Part of a small language model's weights: tied embeddings.
MLP neurons of a small language model. Each row is named by its layer, matrix (up: input weights; down: output weights) and neuron, and shows model dimensions 128-255. Each number is 128 + 32 x the weight over its row's rms, rounded and kept within 0 to 255. Numbers have three digits each.
After each neuron's rows, "fires in" lists the words (lower case) most often at its 100 highest values on Wikipedia text that the model never trained on.

L7.up522:155118138092128142133128117123130168144132149119195097165172057075129183144116069127081129122103136138156158172121104144185166108172086127124121155088144185070092099047165178106167146175109056128094172121120134135080136111153144124130147123123115118085111131139097132158127110136147127131050118077090100121063108158099097140158137062116119114122117168183154138163196109129181115130163
L7.down522:136163127125067056139117177117143121105145133139151139122151151099140091090085081146037110106127104121094141170134111102139095140125158132172160128081134079077127110094056123135154111117119121151115143101138150123143111079179147140184166172193070150085151172109075097118070152131065129124121134172169141133115111139169178138092137143120159196120127130109123136105200146142134094061130
fires in: "an", "analysis"

L7.up62:064166147067110146075202142165144102147102141057145192137126150147138091083074135080175095076175110139181073120163144133104101101133083127143108138168116150157207141153211114126146069112137180149164118113144150138104152157184138137100080178101135152073120158123189102105128079084077122109110117095147208053084145084152116149148147107156155046142152109165118124192162147134106190089108
L7.down62:169161075111098174188143116137079127155062142108113156113134064159182174094112150077099147135186124139133104098138171064124133120129129132141117144168127163102143173170080131092113116137121109144103164107135143116141165167163144163089091098120165131108114114172109162077115069074112138105151076097159149158098112041076094132134138153136102116157135039138103165079141079108120126164107
fires in: "in"

L3.up1071:176170204149136082143106100125093156196090097172168086109148124118150131160162121153125140146104124130116187138128108152163107156155140126145128124116150112133076089105101054176082144107063125177130112130149098134154149111115094108151127104137120056104143196144140109137181087167173144088169176102132132121131086167142085132092115093165156128108133136154121155074090142109120115110097
L3.down1071:155146214160146190131108169119132150190135160133189081154156091116097095131144143160117065153167119136157138143127139168104117153142100163122114145109114161114138103093150141210144111170120144169127197093155143155138103135117137138119131116144119092093162119130144132105168077090142153146188144099140152118176125120114092074133163120190145096149107138138157145180096144108154117123108
fires in: "of", "were"

L7.up974:098143141127156115109177117132100120163158128111054145087109123120119141106119105133129114057136163154123145114085159112145140171052109105161208169135113089164120137189096081128180166176140096148158187160168109121118130182135173114118163091078120120108099104143118151115152125095114144144056117147162145168085151142078092124162097165129175097149197097144121130162161158122112136142110
L7.down974:093173118140125121151099152139134130089082150163154061134108155051122189141137110131115089171092097151115118148168210153118088124115167095109101129072070130114136135170115188144177138144082095093048093163038105112145133118200155098104090107100115128169087130115133151112115065095141070172122136071131149098090118136145108195131135124089095131126111121089137125086104146081175136170136
fires in: "on", "in", "january", "death"

L7.up1325:153121085136136148093135106116152109097056147136130134154139129161100125134081115156145166133086134139177100122177158149112163110125105078139114150130055099121166130165130121106139176129114134088143126159118103112132108124100139186138163188085173108114177148176169127197113142168089138052128121109186138156132078100158112124133084148116102126130105144139139144122133133132139104114047
L7.down1325:124045129205103074132159100079112128136128157139171162084142124127064123117109161130155164102107153145110098142164152170151097137076105116189090171160105091096138110134152066123175126053179082156125106139148139137141136099137074145122140133168126114152073126165074149090097127129109102134122142137139128130149132134125147145146063160112116115139155120060159133132114136149176163184165
fires in: "and", "see", "rather"

L9.up1314:151176101143146166138114097125139122158113133112192165109107167206149138144102071105134149117136082103116101100207140115113138126074171130135104092133179180146137112114182091151213099157185141108172110116086142088131111107142129116140103142115123171194098092178184147152155140155099138147159129125128144083157090100109148149079157111164143200073190151134098124157129120091131095158166
L9.down1314:131136116173114157166083122109150098102174142125133124132103101124136114220062215081152064117171111123096094180168104150131102135137112129152121154097127177153115152094135134200142127105154114067116126098052130101141105166176182122141110102105101129176154087154071096121154099119135164185141085107076154085131102145105162157152117110118129128180144164150138120196087121120177123140157
fires in: "s", "mrs", "jr", "dr", "c"

L3.up612:076166140128146137106122142110072123067141155136118059107136105125125071171168158151142142096099146089190123139132146139188136137129098096094073122064104140134132095164143117076073145128157089123107177160177129135128133154097173141086039105143098123132142142071132138146087106050121131136133089103120090135103086125110050145163130139139136169098183184125165062175141135130146158138112
L3.down612:112115122172092113136163109149048077174177148107086121086102104135066135145119191158099129122145092229142129105124135171143095104215139092142052114184079108138127116092144142094138089097134093065186169169105108130075098110125118090169121112147081134162099198092130157154141133151090168112129100132119120161192203144148155113139133122142139180102144110120075093176142088109147141126159
fires in: "of", "after", "following", "stainless"

L3.up953:157146100198125111166090114110163198122070124127123122104114182146119187127136138127105098156112106140092147140144112214121129088150196143097121135117162123111101168146189139175107135159108138130110151081174083110157126094104111127028063139134108121127084124080136140141123124104171181096105138111104116093159111133151136084083107112153100135036084201096153114119119092133164103082095
L3.down953:142142129111126110185116202142129101108137113128139128168153105084175190122114104093083150183235208115133140161140090107156036135105137118184159168148106100126161049107101093091164132175096105092124091113161136149117161156092137149112126109147073075066135094152137106112098103100189127095113165147108184071153111142136140156112143102144119116137144116138141088168096129127083095172119
fires in: "to", "will", "would", "may"

L4.up196:118154059126129140117113064143117166122163131198114102183114133108158096125106204083103123150156097166135121109113065140121132131110060206135155063109112140141061116134073203184135125121164094109106091160148102160163117087114106123097179058149119120018151089117070111127171173101139151148125121072147139159158115095122197189087138102159175143085111091133173131102182167148172158128071
L4.down196:140163114120111131155107132095104123165102132126120103153117109124088116157185069107146101117105113104159162080172114120192110123165154142076110135125149127094160158114115141127074097111104104078084104145153170104093127157147141150046122133194159108097136130115104137127154093172095187181116092096143122120112095163152149139119155086129159103161141083137154130140095104169165147087094
fires in: "is", "of", "state", "a", "polymerase"

L4.up629:167123138155082135113122134144101029125053109096147110085142096128111132106159113107126118083084205143124129167116174148188079123123128114083177130166171224120091056141099113129108141129163131102146159124132177179087120150119194155142130140129167117104178177157071138159049090150120140139148126091144057157152090059127199059160147111093158130100145130105069126063152185118097137154114
L4.down629:201147126103090125115138110102150133151136117128108167104102113143092090086213139153100125103119146124058160122124085185105141107129108185112108098132172062069115117135131136081169162128136180131135152118111097144089134082184073119147110164133109149145206123102166120170114125109147083152163089116111164132114129112124157044143117153130112145131145058134121111128086136094099074117139
fires in: "an", "round", "release"

L7.up1034:074180142113060094146133125122179147185088152059085169113106083166122136135098102106133153116118122197136145207126100133159135149131079094106075113133154110159069136116125127116109112111168096129094131135114123160086178129145106145142142093197144126095110151120154110121072095108137112131126184149141140139134143068196108086097123143148115163194090041099108110143169104133149106058147
L7.down1034:114112126184160144117090167176057084162067126117183095149138103112167120134151122139158073100156116151058135066135129149191153127129156156129133159119146130119161162098133097107130123098088159126110126119157115159100133137127126147149090176146163072168129084170099161137141079185136090088168085172143148107105162134126157120118173095122126096093095103156131099117114162162098129158132
fires in: "in"

L7.up612:098176110125105199118142149086113103114155099111143097124141096185152127139138106126139170155123070072132109127149095158151136155132157088178130087050087076160118077176115152117090136111112140150153131084177200098111126150079080131100091103199135123194131190128204197142143062152108110121183103143127127131190104162148126147229113113144124091132071108102125122114129127153145107105134
L7.down612:108103138146191152135204090137132138125122220150129092148147182149136126109120193159122115186074145174104134086099145164125157105125084116127172153099130089147160131151105136140162113095114081099126127163107110179080096125137165077128074136116147119107095165116075079160086084187104148105131105094127139078121104098125149157161120145104149085085101107090060106146156132188111115163172
fires in: "and"

L4.up930:077145141152146121158145135065155104115089162149196131128196100128113099117085116126147140107141087168129096146163099142161149164079116081170093158137117158197086159110136151146105093135087134125116224061112148102141129135077207133155118144163096106141118139131135135100166124085152124108130119176155061158135108139163179140132140163160120088102115006091088150086155119182074099139154
L4.down930:120112183156165161114182121097136121025155111119112158096138164167091182122159149183112118127063130106156143104098086128118155127178196168071144121140087053056121120149070094098160099117171107136138066122109107167087074072158107158163129166089175140098122162113100143136097158180132171141154092114148156118154103110114131097137136118112132179131103154150141144103060121125173147156125
fires in: "at", "number", "of", "from", "type", "until"

L3.up63:081126142134118182093146131108080151090184033172160114106088121110167104086175112140139133151119124120104180112154169160092135185067113137140092150143130130141132087179080091174152139101125127148104103161168093132155098153117140119147095134112154118138108170174109044084161189116148179115136132155140164140077107133083172095123113131172116104133115109129191108162052102144104145108120
L3.down63:146114130127156155071133126190109111176139172165087153144133126093148127125104085106178098150137158134144134168123118113152055144140141172166127123153069135136104162056120112197176120142028134166064133100123130152156111113110108181124141110096157098153117166104149131178086181075176104105082137151176121162148170146088131120158086091129170099072151115118102200136149163139074142084142
fires in: "of", "were", "was", "bronze"

L4.up1128:130175150087111135201107118122133163111148152127133120134170152088039156155122101164131145088157178165181133096101140162142153189125171113176112159095079128114146064203103122100113126119071113168130157131177143084123128151146155148119137051168130094109081127075169160083122142103104103160113169122068148130096134099136133127092149125135122164101137151074114149116151179112168159188118
L4.down1128:060107109093095128099125106113167180116115136133130048151127127127142135183110142055128174149134214070199107143142065148157168140165161170137112115164125223103100125121122091091137126091154159125231109136069115185176109076139167165109043142054096138116113132109140126096087144105176106136131141165105110159137128143102115080115100081098118122153160099132139158118172110031103091091147
fires in: "years", "of", "wounded", "after"

L7.up655:114111098106114114134151146122132100151106117091081147108100074149178147143143106127129111158117145085157143152129146151101187194163209137146150171119116085102104111138114127153089141089128114183120178128109134092108168154153120103101135110147200103127147117111141147137157187128144101130131124197130164188122115076144170121140088120104093099110127098119163079099169110077134156133115
L7.down655:154166137176157133090147148117115118147116092172181148112101145064153120116128126122152183096141135144117129098095064121153103108060123120062176151126093094132156116117097146090177168109172093121107203132131102175113119112118138149155117082122168139098132129134077105077133190153086134110126136087092122132120159141068085132106212105084032148093113097149093175111109117075133083188196
fires in: "was", "is", "that", "were"

L7.up1114:098109045145082093096179098125055162147143148123103180160096117158143145131086114082152165133158142142119129136110127126093092116112155084109155152095109158136193126168130168093062133164127131155100138115085092123125153100108155111137144161141143143118166099136131144095093109131101110124173163079156152165109096111110113114155179145100108137136095103107181121075175088123099123148097
L7.down1114:117156072102142079138053089113135175074146085130136104116090119106138138110182104126118146135146147157125108107140120112130137127225114132096110091115179145141166097155081161130168130170120133123125086111154089094131156052070197138132159091173134110115094196158139112159134080140180129133126120150101112145123094085154097164240191143151056130084122124110177128130164074140119181166170
fires in: "has", "have", "was", "had", "is", "were"

L4.up1372:114120081163108087069180187070081143191113170141169182155070116152128139137093126199181179076113100153094120098174132125149125112135130118167131069132170135117069144159105147136136146172081066130102164117181128141104087103123091144146210106133145119158129178183150140107186183062111095203116153222133176168089163070117168138176106114161122135130123134112129129090143124120088146110145
L4.down1372:123098144154185135086130114100160136121094187124156121122123108101147186217170156120112145101128109141141153078088112092153167163116123134144093145135140133159152137126097161134166176138126137127142165083117129142174131139129123152119153131112145077156111140153107057102151107137096061139132135144157092107161198139101226167143089155135115109083133088123162102110058105108143150118118
fires in: "as", "see", "themselves", "dr", "such"

L7.up797:180139141121161142154083119130170156094126144209134167204101073155121168114139093122106112152153161084193131157180098090113110143127139069153142144099150111111090089126137099106076145198128158036110138104126087084110082169118182124139117156125181084173123071127156141128118155113172141108117098137138121122197137120147089127179123087129086107101090116103091129180111136172099140166086
L7.down797:146067131152141119165060126152162141078091092170116133186074158143153109091138091129080132168109147127147127131182063119125075059153104101163167135086158117156101156156078150134130148183124111101112145137201145133127126130036164131107113148122139097122135094162159115159145147065174125144078036142118124177125134150111158183102194098140093097142123097102132115128092136128109138153109
fires in: "to", "would", "will"

L7.up780:120086085170057196112104152107097131209128109075127096164096125104154096095067085135097160115107183154125170163130197082123115059121114132104143152154114152127114092115118153044181099114112190076142179062092162119120130094099069193105107128160111058090141161104155103136058119096159165137068131181147102176173115190108109129137146107138119142121183150151186164168150107116166133134118
L7.down780:200061106146116117108175137155161116137123114103144104107137138113126119119187152057143155131116153147188168132168159061116189133203115180104113142135111144081114143174135087134174114082114125126128137109127197149102099101149115111124101155105188145137145129094117121105137099120131137178154124104138092139106157098139170070119149100148177092125125115061133103114130115081109133110093
fires in: "has", "had", "have", "with", "is"

L3.up786:132072101143124111144108137085103185140165108115099158136124191154104124122123106105171143129110130139111142145162105187159140192126156097112115114140175098069104107076093104107052131067137151115131191183106108156097116110130140137112144108178127119141192122121123101115155143119109093121122239102194092111144146120086133103201113107115101133105161139094143146081156157082168083151093
L3.down786:084127126147147067123100121164161172134121079103116139137097049120177134146098124026167131136107166152153192133106144105148155139065089147133182152094158100141174122163075129138094117141120089116108132112136121136132168149133143153189097121105161115112138111148139137122178180123136126174115137107154087127106142153107086164141119128146123144121183097154163044129140097096114141129207
fires in: "is", "was", "are", "were"

L3.up1386:117164095147066191129157116137075101107107110154104191132178125136115093187121051158142118116163159133132127164107116146096114160147122132165147164174090142146108160129111166078146164126113181088122082154082114111121118155183119185173113130114201151099106142072090153099164156128132149101194122062138076140139184112144110082129147096131125139123120101152171149120154164128062150096145
L3.down1386:171118161176105108104099124155159121000114068142113113051102136147121114138114115120123144111087149131142117140163169156126112117134142122118153158082165135121125085098118099120076130151115183071049098105152080183144137158172124137167158152141111135164089130173119173137108190120149139152140065090081046105145100100126169128105115150074145128230133104119147155149126136154167119157147
fires in: "his", "our", "https", "her"

L3.up514:165207129153178134150160084106142038178159117159172166124085113110110100142141152124145090139138074167093118155048168153114055136078138107044100114100152142103079148107056133161103136169089094183104088120114095085143167184097109109170118133068068124073106176078146082140117122070118113111105037162135146138149115124137090111074170097109127121132103118095154130104131109115114140114093
L3.down514:112132127139130161125131165099117148120136138113111042149127152108121100155072121089160089120083168152120108126127094128121120110178076082111154112127144168142129175127103139111044111124104080119125134137171205164131190081152119151161084118182207106124146102126146095140083086124110116141126192111114153119084124146158180136140182115255088136114164178093146165127130126101156135105096
fires in: "of", "n", "age", "order", "lewisham", "between"

L4.up813:044166126105136081118140148115169125194148126139160087114130113040164104154155136131120069188105198140160135097080166131119084154142113154092110098133109112130113167138123101154114090135140060184154133140139125146064145161112147130075150167188079066143175126102107087166165147092156087082149102150119117171135106120154114153104168102157127142144147188165170102157128135102119117146143
L4.down813:203172186188114151108127133086087121125192110116142139203121136138150113088108153107139142118151091129082184140080073117084122121148113112148144165118087078163127142105114096171082102180112124103117134150076158115120078099072099121208137100132202127114139126119116118136137101164136134066127153095153149113129142126082177105138140093125189091087132091109110128155168145117148154113094
fires in: "of", "hold", "lower"

L4.up348:122199119096143102144162098065082140107105130202117089148077123189099177114130085093189122151075116141142098128135126140118093140084124074130139127141142071115177116127154106130119112185084164127092111103119143124148091136151143128106113118160131116103154151145119058125137112075109090155155140114145141117146083163092193136166096098084101156086065130153126181151075088173120153104100
L4.down348:141098103062189117184107132126169137023100098179096114156138107140154134151132071109133092147125154127110185155105113026042098099119097116136105151045129139127130097180146104134107202154167146148062132131152090105162141211146098130165138115139109100116138132161101094187179123108132127126086061147150127132125129154126155131079088134145105135136078080095145113128093094063112172155170
fires in: "could", "can", "would", "may"

L3.up568:125112153121166111079073189127171082124111146092175117170189154166128124110117173073112150108128150158165148164169139140102109138157175079168118086143128079114143141136178125160094130077085144119110138073151122114182090092111117079117117136119133059137128117152150148134146128128159129150139098126106124100179091103121144115123102097130081152117198173111140107125123136093149122108105
L3.down568:122106100089142127121116090121153157076149090140116100121151107184080119120091082115129091180113178154142113126164119090083166160145101080124146119073128182111138132106145159131112173162197076077185157104086080087119102149133126120107087103167109124116194129122108145130096130105156096056151127093149139183141106156147166120131162094174061133102199133161176109193140113094145139148097
fires in: "to", "t", "will", "short", "might"

L3.up515:067151156109096160123192119171140162133125141085099137102142128149146123147112124094183101091066198168117085119099100144117163095124118131147126124143129136174129118118104189147120151115159151149184161094120141136115124142150173089141165118161092125139118132095152082121146134121134211093165128087139110149122104139141088046190155153176160124217087176138094155110136069126156136066135
L3.down515:079092124088136117067117132067128158118087166108129143101168138120180132071139148153163152129108117152133131143078132173174121089138150066115100151123155138132107132121182078177120096159133094124069092107190107141163182173167133110172129074144124137117170168159171123139107126136194160103072096194064122152106081186179122086121142152085184090120146140128137113122165126165111121102180
fires in: "of", "world", "international"

L3.up870:195092100162133073154113143133123095121158072135118099180166145129108120079159070145169144091129139143091098139152112163120134122156142109083125089133122136159156156147146160135118148139149084110167114080061153094181139110094095116151135102174152097071161162127113164194144128121188161136143114110155151142153128155153164098102146085135159042184175195151128102099143114218158119099073
L3.down870:130083137108115135235138091148158179057104101077122098118161150122173191136085125132092199105131157143121086119119128128151137121073131174107124158160094152124103120110177114159188129112089140153088115145152104075118162092169113182076120203208140157091127144146110098134136102123123152093191115171104135149107128097110147158077173059141157122159144140148189142134151166079159134087106
fires in: "has", "have", "had", "is"

L9.up658:137148096068096106127156174111139143161120163058127143124089142156127220147114112113088096104101120171100090174111117152177139096116109166103157084113123161047127132091095131169137147138120065096105162134105114139124108152139161142158135181145122221109170155151141112093117126129093163114130165113103094116124121130198129098115140075100160082155141116121069136121122107134118131178037
L9.down658:147204111082088166172093164184099175191154156110134138084169169163141122104132149110121127157139120124123112108107085124138108080116114122126193105109174122108137087109052145159083123177143092151161101121140163147104183129106128194120148117079139092069160137144104074162094119191151111092099165120136111164125243090112154099182130128138122161158142171111141132150082115137134096186165
fires in: "an", "analysis"

L4.up138:160147133117143100122152122110098114130158106121219077165134160199099108114134117126149110116182144168143111162174136149131183129169205126134134134054145101153126097120194130064129167073113112119173138125168119143075093061144089123147216165169091147131092122134117163074135118061169089096092127138121091198146112100206133191113130102105151167206119139124151151134085162082077083162145
L4.down138:161133192116126105141167116131106143089093106111107129071149104123110067102149129157121106149169054145114170137134069126178087151115126081166062147110081157159146174141135153151112104092092086092090109117106153129095139188126091057103136139137135132171161114158084125067087156068084125121125095152190099121155081111101039094122145115121107196120093061078151165114092136114081166114113
fires in: "0", "bronze", "gold", "golden", "battalion"

L9.up1128:129096187146131108097135126103068149115111171124157101137135128091092128087138164169079165064117116125159120157102056136124046142130105141171153146180091133119121148127147158094121175169147188089127166081134250119152154109092077184155168112134125196145134124116108129079144128174122113093137104069097108195095108142144102099154130115120168162147197128087096138087101174129085123115137
L9.down1128:138111138156105184177162133131142175141141190142102095100120133095187163157098150088146118163148100127086091121104136110151085134083115126122133151126138102076093085138132124211152172161183105117144151133095082159155137158171114184168095152100116129157121120099176144152109117092162123079189100195145171122141148107110054142142125132150197157153140137124183132153145107114153128120110
fires in: "an", "sherwin"

L3.up939:135129163122091139132090107115137097157034124122158139109123164113149152127145094150171123145230123157069161167149133150137134147124116097154111099142154108155112164126154119174169152135106142126139064151144139062142082161136170135175147110172160119146131104174075179113097159139147191153145081095116079057103140115121132149127110098121088101183110133113157095181162123110116155091080
L3.down939:102099175111089082108155118122179149130121101076169054097129155127125130067127150080102185106098117121143104139130138059089090153117111144187157061130142151099201100106112082076149098128154062091140091117141121160048081181141095071109132099163113095169068138118120166123154146168120077154135086127128148104113147128095115104097091123172151094126090100173127119230103133142150079147160
fires in: "in", "hold"

L7.up89:148147156113111112183134144117125167163128124144134117154153153092086148166146122146170100073101166093161106169109153163173146135175181137124137189124075104124147135113098107133169140182093155083094146091141138091129107117170127168170184164075182138116066132123133158115169087106117131111148108146137161104098137099102138064169152110153188150142115093125153113122119094106124161101161
L7.down89:168169112180139062100099109072102142133146154088106132083126152136137108047076132191064130152137092095142111154083152135116084117087129133119109084116129122098117127163143153175107169115158128168126144143119119128094136119128123099135132164159123094161171197145077073162144136125124107136085135118082132182143112108193117084122086128096139120121170165101079089094144181118105124123113
fires in: "an"

L7.up688:188128154116077154118163086145132049127032130135197093130171194126138131124096126079138099131107128170082074134127209105139115175098104143127154163140064164137162088130124139134149203145151135092137133118110145117094140167119163183103143158115196160114124130130150152116157144047173173106102164165098128148175143088110142159163116166149169121136164135088138203106114140091102198084091
L7.down688:159119154145129122162101135108175105184117109117140056135119078117064129128130151138157150160096092129121132156147121115139124123145132172182131080191140123091155154164110124144194123153095119083100120121096163109148142104187150133084165153103166118107150130107115176123107130155170157135127192161156119167117180150104106138180172141102142098103126137126131079166119134135167137148126
fires in: "his", "the", "her", "early"

L3.up1300:088222185104152148169115118141143127104152131149134135106153118174147163156124132139095125144093139180141151144129089106126108142157139126092122114117076187094084156162161131172083147132146128145123161095160126109131166149129092084163108122177152131137083182091101131121173124162121185104141114122150131141130212163177094107137176069133110142161131150066140095133113053147147071052117
L3.down1300:147134183123158106115182134137142124194174109145124118144130130214145143086101064111165134132142086105153188099127093109132144154090161068094122124120193057156134172114175102110118099162151145123151108100145115139162120123086112121141132167175144162127145058145115116129136118169112176136128163075142106066129160114118175167193110114167129145071135147119134118116147097114074158134099
fires in: "of", "de", "des"

L3.up1029:118103145107102081163158194057121149116129071172140117110058148097091163154154061171147109145165124126131106092074144141143103142076114150132149105100146087168160100137133098162179146165120060133102107123149143101101089143154099134171113142126145110121144156122111138076086156109122106139117087084170144117171181181202090158142069078165131167147062122109155162187147073135135137151102
L3.down1029:127118133100077107119124182145139111067178141126120132064105161131106112084137145170117177132111111112095100067128057130079133145150087085100185129169139115091151169130073125163131123173121082099109089136107132116118037135098124101156128163144127163127108113133102087157148123117108145164169165143106120149136185130081075149158109144143131126085121083147183116171092111153105147107122
fires in: "of", "in", "from", "place", "located", "to"

L7.up1175:125107164081094108172126136119146133133136047146157125140163125159180198079105068097127136121128116174159148098080119104108105167131091145161182129103133147117118138028118100172138165112205220097169123130140148098062127169142194083138147116158166092154081151158158166098125104057122153092147101111096095195132174154145040141105141107145188122149155078108159147125148132153090159144139
L7.down1175:112151131133109127141121149105137104186081115101127154163170177141100053151139111145165183144074129064113163195164155125189108085089123126112140111158127118151097119133131143121079071147097119117148153130180090121149127140103125094138160147199131130128103151145171181118079110207162120106153135159144115099153142133156139068139091148111104129148167099120082140202087167073099106081191
fires in: "to", "could", "was", "on", "can"

L9.up360:168151106117122129091084150135153141133135194156108120151169130166155174123138097203103136105075152145101137107133070200109128138145154142116089155088061146131122146089102131154122175158162122145083111104131170184113112147172124197156112128163145107130138090125137124169108174143158127122157152138112174199115125124166111137191101072079155109204121137164094107131170127074151127169045
L9.down360:163097150122140146212151172142135089136145101148074121104186109162129141068085122200101154101149106155148158139152144180143107118132122161179088090088115149151091102118124067128164200160170148131094159106176116120115138132137189147118100224143168096113176079081118119151102101119101143124136149097129172148164117100119097069168082112131155139131125131138119112113091195129091143201101
fires in: "an"

L7.up1366:151186106136126166149058080104120100095133115118161126149136180093147066112133103135155157129108168198157176097104182161131170128102051129133121110107089060124157086122134136094137155193141140164090124149141117159078092116120169124146091128135120106135083144108114126141098147139146102114135119116151102116112146159130133085148140098143140148148135097161122084133129191082163126141096
L7.down1366:082143119114145102157111102117131126117135110129157138134064112066183052115173160092136156116127122147094132121117123196127112161143117184172109180056141051126133046142119155150096115098155149118108108152164161148156138124121126146128117151137080096126081150093087102164164156128131152076102173118144194139159120214074138097136104069144098172116078140099158104114126147094135084150125
fires in: "was", "been", "and", "be", "or", "were"

L9.up1020:110133169109135121139132153155119055147084133155148104102158167124123137110112031115138093139114086141105047170124192173172075128175182144122103085160142177100157119089115043082154136213136141149119145136143184088093169079128137140156157105118139123120075147097160154148138142119079134117152168100101117150131125116102149114099099121152150192157144152161147102133166169113144177122110
L9.down1020:129105148096077118169089148166105166097124216117113082071189111176125155133142144202111162085152128089164140127116148144167095116151135108182130168068138156096134127106108067085122108142105145102104140131137105179116134175140058098196128164134132109142166127137070136153112173124103134200139124138122172174129178127060108059071127136092091140079153119090143127081141142149179080113107
fires in: "an"

L3.up761:116228129114133127135154114150104111155119135167097077142159121104106129115125106163081179057128145134119136114185090160145150130117119146042088124129149178155133102094197166148082100160130128175134143134124172140166168191147085164099121102153085200105168187073110133181134167066127152121171122122152134163147179150100111089121198129168137137069110045159162080128184144102159114116135
L3.down761:164177172085125168105127143198130142083147126111135175114141101144137146147183108129133131091071120157201160108091167105145131094103167119108157117105066152154142110115118165139101117125171103181115118111122117188078090137125170166088170166171119176043151088075132087102177093124128163088141117102117235117077163122123113131107149123113123150135182109101074099161124122156118119120122
fires in: "of", "civil"

L3.up14:099151161131131086125128114143153149188096128132162115089147122124105095153134149136156042094157112092125094128096121129075090107182102140114099120094114142107102177125064187153154173161069132169165173131059133136103108158157193124163134144150154122083078164056196136128132086067189112069147119101142155136119101149111184133127085036144114119146170172158116184151121102126092121154113
L3.down14:132179177073157093158174104142100129186130073112155103173158100155107198135130100110106175087111147113183180083158112124195170151094113141144141145137117069068152098136139106120098017147155076123105116128170142132097125125151145144121157175165175095035112111195123124175075118220086115136097129128125115120124174153167127140085155153173182133127149159083121131122091160120157121174100
fires in: "of"

L7.up811:211184131119159118142167104118119132096135100207187137120205113114125198168130127091141087065142209141126137108151148060139116082132164143183131096086132180143134117107140140169134162124192154137076159118109144118090104098120152111153128117101086185069174180127107182104115113110140201142133148149143192127117107108109113107102112076141114140135097142100129130132099147093120151146083
L7.down811:120073121194107148130145182080138145090086101113105085124134122110125089148177115114104115180072026145046164140154145133177065128163113161064116146117098141111101108151096172157153117139111190134162095103122159114134135126102129151126135101127067110179122130096134173155140133159109109068111115108166121164114116090166182128142121195115090129147150190149093146127130171098110127150111
fires in: "an", "and", "to"

L7.up3:114160119105111149105149157090144143142141190124150094206135137155153154143121160177131133143181135097111128126109079165120136066136122094192099071121102159082114088125153136122185109149101113122085127135180130099135189066108120237110174134131111118103160136086170138052096182183147102155074149141198160089117114108129180129078065092139127158111075155198188091101095171081110179090143
L7.down3:137078133099182149071116134132164141196185129069075130126151084172157100119140085119128082119176087136098149107161120182096102089093160073127118154161131137106161192172154119128122138127138135121123114107172117086151051138185106147128163116105150165153095163107107112110131138176163107189156157097215084116150154181130141174147115150134098170115133121151080145110091124136108087155128
fires in: "known", "such", "described", "used", "themselves", "ancient"

L7.up941:148109133097146121150245113147106071106113108116183148088120114198096136085113094146129104108096077174108148088122120151153138115078111103134121082122082072139105138154107162180114138161119106175163141151210138195121124135117117111141201141121102130147122107114090118083112128118076101134160123037094158114088099133077184089165157137187178082133142092133104155121144133112122175165153
L7.down941:036134136137098132169152161090180144119102173121169095105098154094122174107150181075119133088125072143118128102099098152123148109117099136170136101102150103109101098102105130170105133160179119120154120081136145144126122147155104081051126123131098119133124160083136143111151121136108059066107139134149083075095132077111135068111131152145160146157163097114157165110140091136106166158114
fires in: "of", "from", "former", "in", "local", "south"